From a checkpoint of a small transformer trained on Wikipedia.
Size: 12 layers, width 256, 4 heads of 64, vocabulary 8192, 13.8M parameters.
Architecture: no biases in attention or MLP, untied embeddings.
Training: a variant of Muon for these matrices, 6448 steps.
MLP neurons of a small language model. Each row is named by its layer, matrix (down: output weights) and neuron, and shows model dimensions 48-239. Each number is 128 + 32 x the weight over its row's rms, rounded and kept within 0 to 255. Numbers have three digits each.
After each neuron's rows, "fires before" lists the tokens most often just after its 100 highest values on Wikipedia text that the model never trained on.

L5.down74:094155171102142110100150107136156140147157140097141146086119097099171114134154098122109149099135084167134112151138162122205145113175007119096140181109112137139120108076073124110164107173098144085121193116126149149161142186157120153095140131128223062113086192052076159139108090151143116147114168139174127134140103133100190059138097084145153098120156124126102141146099166111078138158146098160142113151121130147088124084156085150084171082101088122140142143100145115114151150138142118220152133110077107135127112153148092118138099150160119121076114152127125125106150040160148172079
fires before: "="

L4.down251:112120140128118082169070129148149085133112145124111131153098125086148180118127139199151153097137065072107154171154154134141134105108072124114136133141073084138142092105100165133178109039127113191079124048156136150159177119191111092079146170074070113089077119160129145136114147103088144135176152085143134125149162126085119140099183167108135135125159162132123106132133112075115139059152117150169164150137108193112149122090119180132099123119105174110136144132151155153064186174145175146091144142181120117108090150160115223202128102200087165069067158078152131136129126114151083078
fires before: "="

L5.down280:092131149143094146174190219088154141202083126157167145150101130092061118144146144073135162136160167061151178175117159102160130084117164135097058114158135140074156191098136127186116123162127108109106167126156145098137177146100115086117143142141162116166082148113108065108124106134139116090160113103179112083113135146090135121102087139183158091109143086144102129120111119064084100112115147125156153127127145151148200130127119160098073088116138133126124137092103155181142161137138120092096137147105128091119106123144102138082144097172097185143100113104102056044118113136161119123
fires before: "\n", " A", "  ", "-", " 0"

L5.down410:204118104148106119172102122147154145127121101090086135123127183123150155116115191176165103079154136115100190141125131164103134131143168154099145120097129196077088152158128156172095118141119120066174170118161118150143106161102150156119137129095146174229091125083151151069195179156146164079113101121084113047071103065143071173134078174138128104167094117105126107035086086100080163154124132128145155116079131160148144122140130129106172133136123131104111154144057128177123128129148128130085082135114124141144129108161131109085116138120111095149123073084090119143129138107133089036
fires before: "\n", " A", "  ", " 6"

L5.down537:192159129112092089091123112147108140145155191106121152138137131146137059133177165158129129139061116122181135061087080105211090153173128115116142123133102167161173100066034100123150130115144112137155109179145169136101083142182138147146145217137199196141138077162104152095187114165110089100086117135075097110154095126130136081119159164100128154146131143140121190132104114132155123128116054132214108142180140133061134124134124120124125107092123138184189090106100097125149171146162106109120115151111145100151143151132147122111120095151147118139095132126103146118126181111094124121
fires before: "|", " |", "="

L4.down904:128156107131089116144107139089104096150098093105124102124185151059141104112137152123129145158143085118167123137094100133110114136116099162142094174143077122162125213146156152138169115120148133142103117069121160122151157051107095152162160159126089040129189057018176110151094158152080077131139109093094149078127110104135166088090098163144105072101086179125150154201155165135135091094134146105167128170154154165154164091173133161098093119143096132148136109150104077128193096140138132148176142076160121136067122106114168087113153144133098138124116157113143146170136110132131113082
fires before: "-", "|"

L3.down245:087140148113108119112152072151135127115135120121119102104110122136142148164150092081154132149152103157125126155178090142140109104123199090172156171191202142098104115106088141106138205125155179184087140143110145150094168125112077196138146095114112120104082083085078138125162091118150155120116156138184167141094097138091109159174144145128146169103193060156096109142104141147078094082129138182100152169097156182166127144132068116109116148145104136154180121052082155145087119098124181129168111136149146119082135152103098113106116048124123117116194075148104080159155119117131080125
fires before: ",", ")", ".", "–", " and", " –"

L4.down384:176092109125118169120147114125132112091074123122166087158115141113177106122216154144116129145144101150151146105132144158198082128145176116098114117105086175107107130098160112115091100158130116100131161087162100103125084179119124099194094125172213101222130134126137121095116102119106153121123148095136155052129120110139117141209104081181075091140112110164092072078131144133160086083147205167152169109029129145094069169116189174136123078098119069144099128120103153155138151165107103129124124146130128073163163086108136096160133181135148112128142178151152127130178081124145139138
fires before: "\n", "-", " 0", "  "

L3.down592:128092168127159144118133155110101143122142055063092080118113162137099044137113116130141116095098132147157112134112160109110142139150147139112171123218173121126073139144150096197200084160093117105100159123164141136097137119121182084094137118181160104149132095123175180058145136160091092121127139086146125114120148162073121095126096132111122126116144145151186150180078138136143119128189087109112106088128101179151144155166144115163131124123111104113127092137050123117120162080156189093132138144129129111108064134107148150175095088121132146124126150215111105157135149147128127098
fires before: " |", "\n", " %"

L3.down786:123185161192143125145074119061122081092128174141123121138133147070115194108139110125147173121121111176053116119096182148148141135145056129146095171123121135225113135122076125134183106085168126090098111144163141172082127131141076108102120092123187107167110103103114132064098116110126156099187144137159167152117132100103170132136151175151130142138073107119114104162172150092159119126083126183088163117185130144150137163084136166099105156213078128134160137140135164202116158151184119141090129100124117112121174137206146132157147114119127132080160140069128108095153144085115097181
fires before: "=", " -"

L3.down978:091177200145165146120128147160104130112125158088117168118101098110146156143137135085150173072105090101095159169137135117134141186111036123093164197141044083171206085106117127101160182068120111125086090123129123103080101130201139146128138090136188038155090120123124125162109163096096152114149147121202148065139124125100147107086128173131158140149117112174100185112121109120158062063141082154147150105165151132106151191120153133105133092109067152187129115147131139124132143135144152160129101123145147142160116095173121178126080108175125135106099096069143159103115145093076132114
fires before: "=", "\n\n"

L6.down788:120119130166132059136139163123118141112164109184131139117148097087135139142139144146121105115182157129138130160112111110079128081169154188132120095060136093109139178112154076130156109126178119084168186179115131114124117134157062159126132171154062135074100161130132078117172169168117138113128141196146143112089182173121215074144123150139113112100140152105100127079164142098126175142141112148106072149138146132144143108084040146054061096145172153163110144179175116118080162152200115089071110098171110175158095136146109144196113126134139137147114138099105120170130145107095109107
fires before: "-", "|", " %"

L3.down35:104103190147124138137075124087139139117131158140107192107138144127150129131135165119191150123127118181139168147144160170137077191127090122150125157148067091111178081091140170147158158124134090207142159099138155140115183124151075146129137133099136146162151093145089109127103186100151124086136116143141164120129082149122133105120118106158159119129104123204126163124167116115145105071121151117143143126216112124122153112111135184103112062174090162062162110128137181116120143131161202151143153136150163166107129094169173128175116061116021146090093115095108161117133163046152082081
fires before: "="

L6.down81:130121145099160120098129124131164086162112150155147146120091137105127105162134135155127141142168178137126153123097100077126174103113088159183167087177117085133132148042139081131156119064094118113140159155110120102104123154110119062151051150089101101129140153090146158154164056133111145081133141083160129126149145078109138185168136090158195085142087143167122100174161135146119109099168139134110185099090120116135118163120120159108126151109123107170136130147104115145124112065058111138118155119181144162072151121157099073157133097146108111090083138067099157039095125136155111183
fires before: "\n", " |", " sale", " 0", " 2", "|"

L3.down794:174085096115184159140126150188087123119131106140130109166109068084112143140179066110184082130126117073122180109122112202127088187125049136115121102057105122105174136145118103143092112159150096172131099134159126137114109122103129096152140216131160113175127117182146100097161130163132161129091133076176162110124150151130100137058120114100113147141094147144106150085211068137137161112180109148126108136159142104120127129103163098114100170124145155140089182138063111117173131078163124089128118106099146141137082119117137104169112143106129084107196118122191136069081143091154137172
fires before: "-", "\n", " |"

L3.down157:119157139129109092144143119115081154162139141127123198056122139134093139156171123173146136104169194113144161089120154120165133116168108095096135113163073089170125181109098181143093087151152115115140144152126145139089143115104197171165094105158118168085109140093116154096067052139123147114133119150180094124129119127092166099108109061137050110097159111117135080115145120090068074124171095150119138125142056138135113140183071114167141099093097165172141166122052180099056138099105131154143160105123109139159125131133097080165165123132142087104075072139170160144144134126184142120
fires before: " |", " —", "\n", "|"

L3.down140:125156152157109138131193116175137134106138152135126126134118125137089104149093118146123065123116188070153161111130102114089107129127101114161118182135065134122128117120139123114136145134089090212106141086128155111111129087104113085127123166109152038169121160158141091125109180189146168156095118093130120070182105144124124108179115168094073151139101126140086138117122138172117157075153107082162086152195106164129180156153080150125187149110079149127075151089115166126191160138147126047102059111122168143069183146152167098106166119145087099112111142121196143147071127134142160109
fires before: " |", " (", "\n", ","

L8.down143:166163132142125104074189110133074038122195098135151176138121140091153085126178156183127168061133160091127128115091184064124103058125113123089156113168098119157132193079124108107141080170094084129194150113072164104103142139106133179144182116121151090061073104152095156152176145180093053121132203174103092149143154168094126126111097137105127121135166135117089086124083115131127172128173124096155109157142202160102125152126088123072145120152107140147154131122171126111143055108162149129144127088075130151148153149060138130150128157123081185129138133118168114118157167159109144114
fires before: "-", " |"

L3.down723:191156079132143155112136109099118115146141109135160093183089085123142093186106133144151130129128144071150192115091143108133145158105178117105142105169108152116124066149161116124142182166144086122217130101101157165125152096139167142129117117153153083150153103148132111117093124111148099097191098132138148119227074081113135129159206121137090141100102176160137101058114106121124151140098112041076073126129137117173106169105170124160121164114068167151079157112141114110183141140166145154115144138125139123103131122147153187142148132138111095086148070107168155112116090128108171153
fires before: " |", "\n", " –", ",", "ed", ";"

L8.down687:132103102074092107177134142122106193121148121077102059082088102135126181126102153167138182150180113131178143126128119084124122152074158104127143095128100069159105124174091094153133095129052143186192178079145208132170174145102125135080151139089115138143120118125103064183101103169142110098123129130132119112066141160131113130133136157114150104096129116100143078158215062135188150098112171193137135079160146169135122125143129094141193118047103191079174130126132139132175132082115154134087139184120107095120111115154135145114103135134087142142113145137096138114064109131102134109
fires before: "-", ";", " |"

L6.down494:183069143096153140162156106123100080148147105105138119157141118190168139100135135079127080152173138199160157187109062119105129128130135166163097176164123143128167143070133132106150084139084086107132098110073108104131104070097105186146144189079158132065088183134124158154139139123152150140091129148195135126110139135135115122184194143155115131095109129090158154136090151109090126057071172178120147149109147146146132141082126143153120163165106118121146142095081169120156141177185168095120120079144139101093145096121116084050139126103094133082127149129107136122154129114083108158
fires before: " |", " (", ")", " and", ","

L5.down610:100090066164084099077130133087132069156058194071130111101108186120145123119171157182125131085160161122129133101081090156099179039197142160111143139086113148120094143151122070113133131099157114136211109096121136115156130165092113125145085187131174185121130138127124151153110129129082145165096180094153120083134104049096117179126122162149079136121161108106143093148143140079122085134078118119171106119129126159126151151164075116115099097127167168150185188100074152116138153153060090113067178137121146089159140139123115131158113163163145155154097131142104162099129105153141136150
fires before: "\n", " 2", "  ", " Private"

L3.down290:101098115071077166171105090114166147090153135121111095061170092097106133074128182172104182171089126136151143097118165125166163117153126123167153128197072124128096153135077138141176148079107136116148115140154117101092108115104108097154098103210008074162125128144112104123145139144054145122153181090143108151110180140127088134130195091097121106125126070138171138159123159119153198106158141126110129122097163151154186165147137096136175105136090110159143122115087153129083136056117132154114162135148125177129190119131103170137086149141126185135125141096104102107120162069162135139
fires before: " |", " is"

L3.down138:147128102150114106170104085105112134157100107107060093085114163129196172124162142218190158154131108127182078126186170087190080106146104153166131078118104089161117091127083213173210128162065137155170070128098130101169102108131107142132130173098153052098145132130156120083127100145171096123152101108112153104093101126136123125150120086097137163078129150156103048145093146112152129146116080136182155154156093121147173124154162119130098111119120113148125161152072084149130106127178162126144109118077118144151140157147160135173092097160172140192084105159117074182124094113137121113
fires before: "-", "\n", ",", "="

L8.down999:061083098014124106132115141179147147106173113118069085137128197129110146135204166139133135136123107081147138094153087103130151159095158185138142097178140147112160133188108164142131049142213174124091153140146172131116155154204153082153141101147108046076110109086144138119149113089128153133187062122176152151138161112169141185156155116141151114110114116089132129141113170142074122162078156104127061134096160138155141150076148055147180087118179089122128082098114159137096126079108127157148118095093157152146096105118137133141129141144139159148137090154136135114103076112132095099
fires before: " |", "|", ":", ")"

L5.down88:056181109099099137126117130119179091086182098120112106134165108093158154108187183137108100153141114182123120105124088131198072112156118166108182150144127117190133146080074085141142066136170135123092125101185088089086101132175115125058139129143149111147080156134084133160151119150140150134115151134133145189167111148077184138129113130082108185132111106155093164137128093197186158120195104102137072133099104117145118144113155102126128134078104102131138122147152132169170071134174064188114121057119181157175156129114155083194184118150085139105193131126101108141137126145146105067
fires before: "="

L8.down853:102154089132101167111107112216095124151104131126136141101195111119089125159083122096123219166182078160185070142079149118118108166133109141099138108133101118093144175174085112153102152160124153146101196146129155128127130112144114153134118097132097155128128113137124135157098137160055126122119142059127131162118127125170136125122133119158117118092087165121101180097035182146096110061156112130138090123077084101172149011180136136143104096171087079102157149159118142161161122196154206132143158170108132144128190114160044173082082085099126135160141122150085106097124154143173089135
fires before: "|"

L3.down315:118196109070064123163193139108092107144146140088125128118116093125079101127164131080151131159097116167157100131128103134146130162139162124140132174157217065119095167175138152103143118123172111152124096209116147077112104115172163185164151120142091137105121089124051145082121096119029162154063124126148059124093168106118136118162137101148130112070146137116120163095127119148159096134123149108110144177134145114136189192165102126143086124114077185109149160132128129076157120113165114158168140077148084114176145056136165073123129106152147115139208142108168142115091157162062140101
fires before: "|", "-", " |"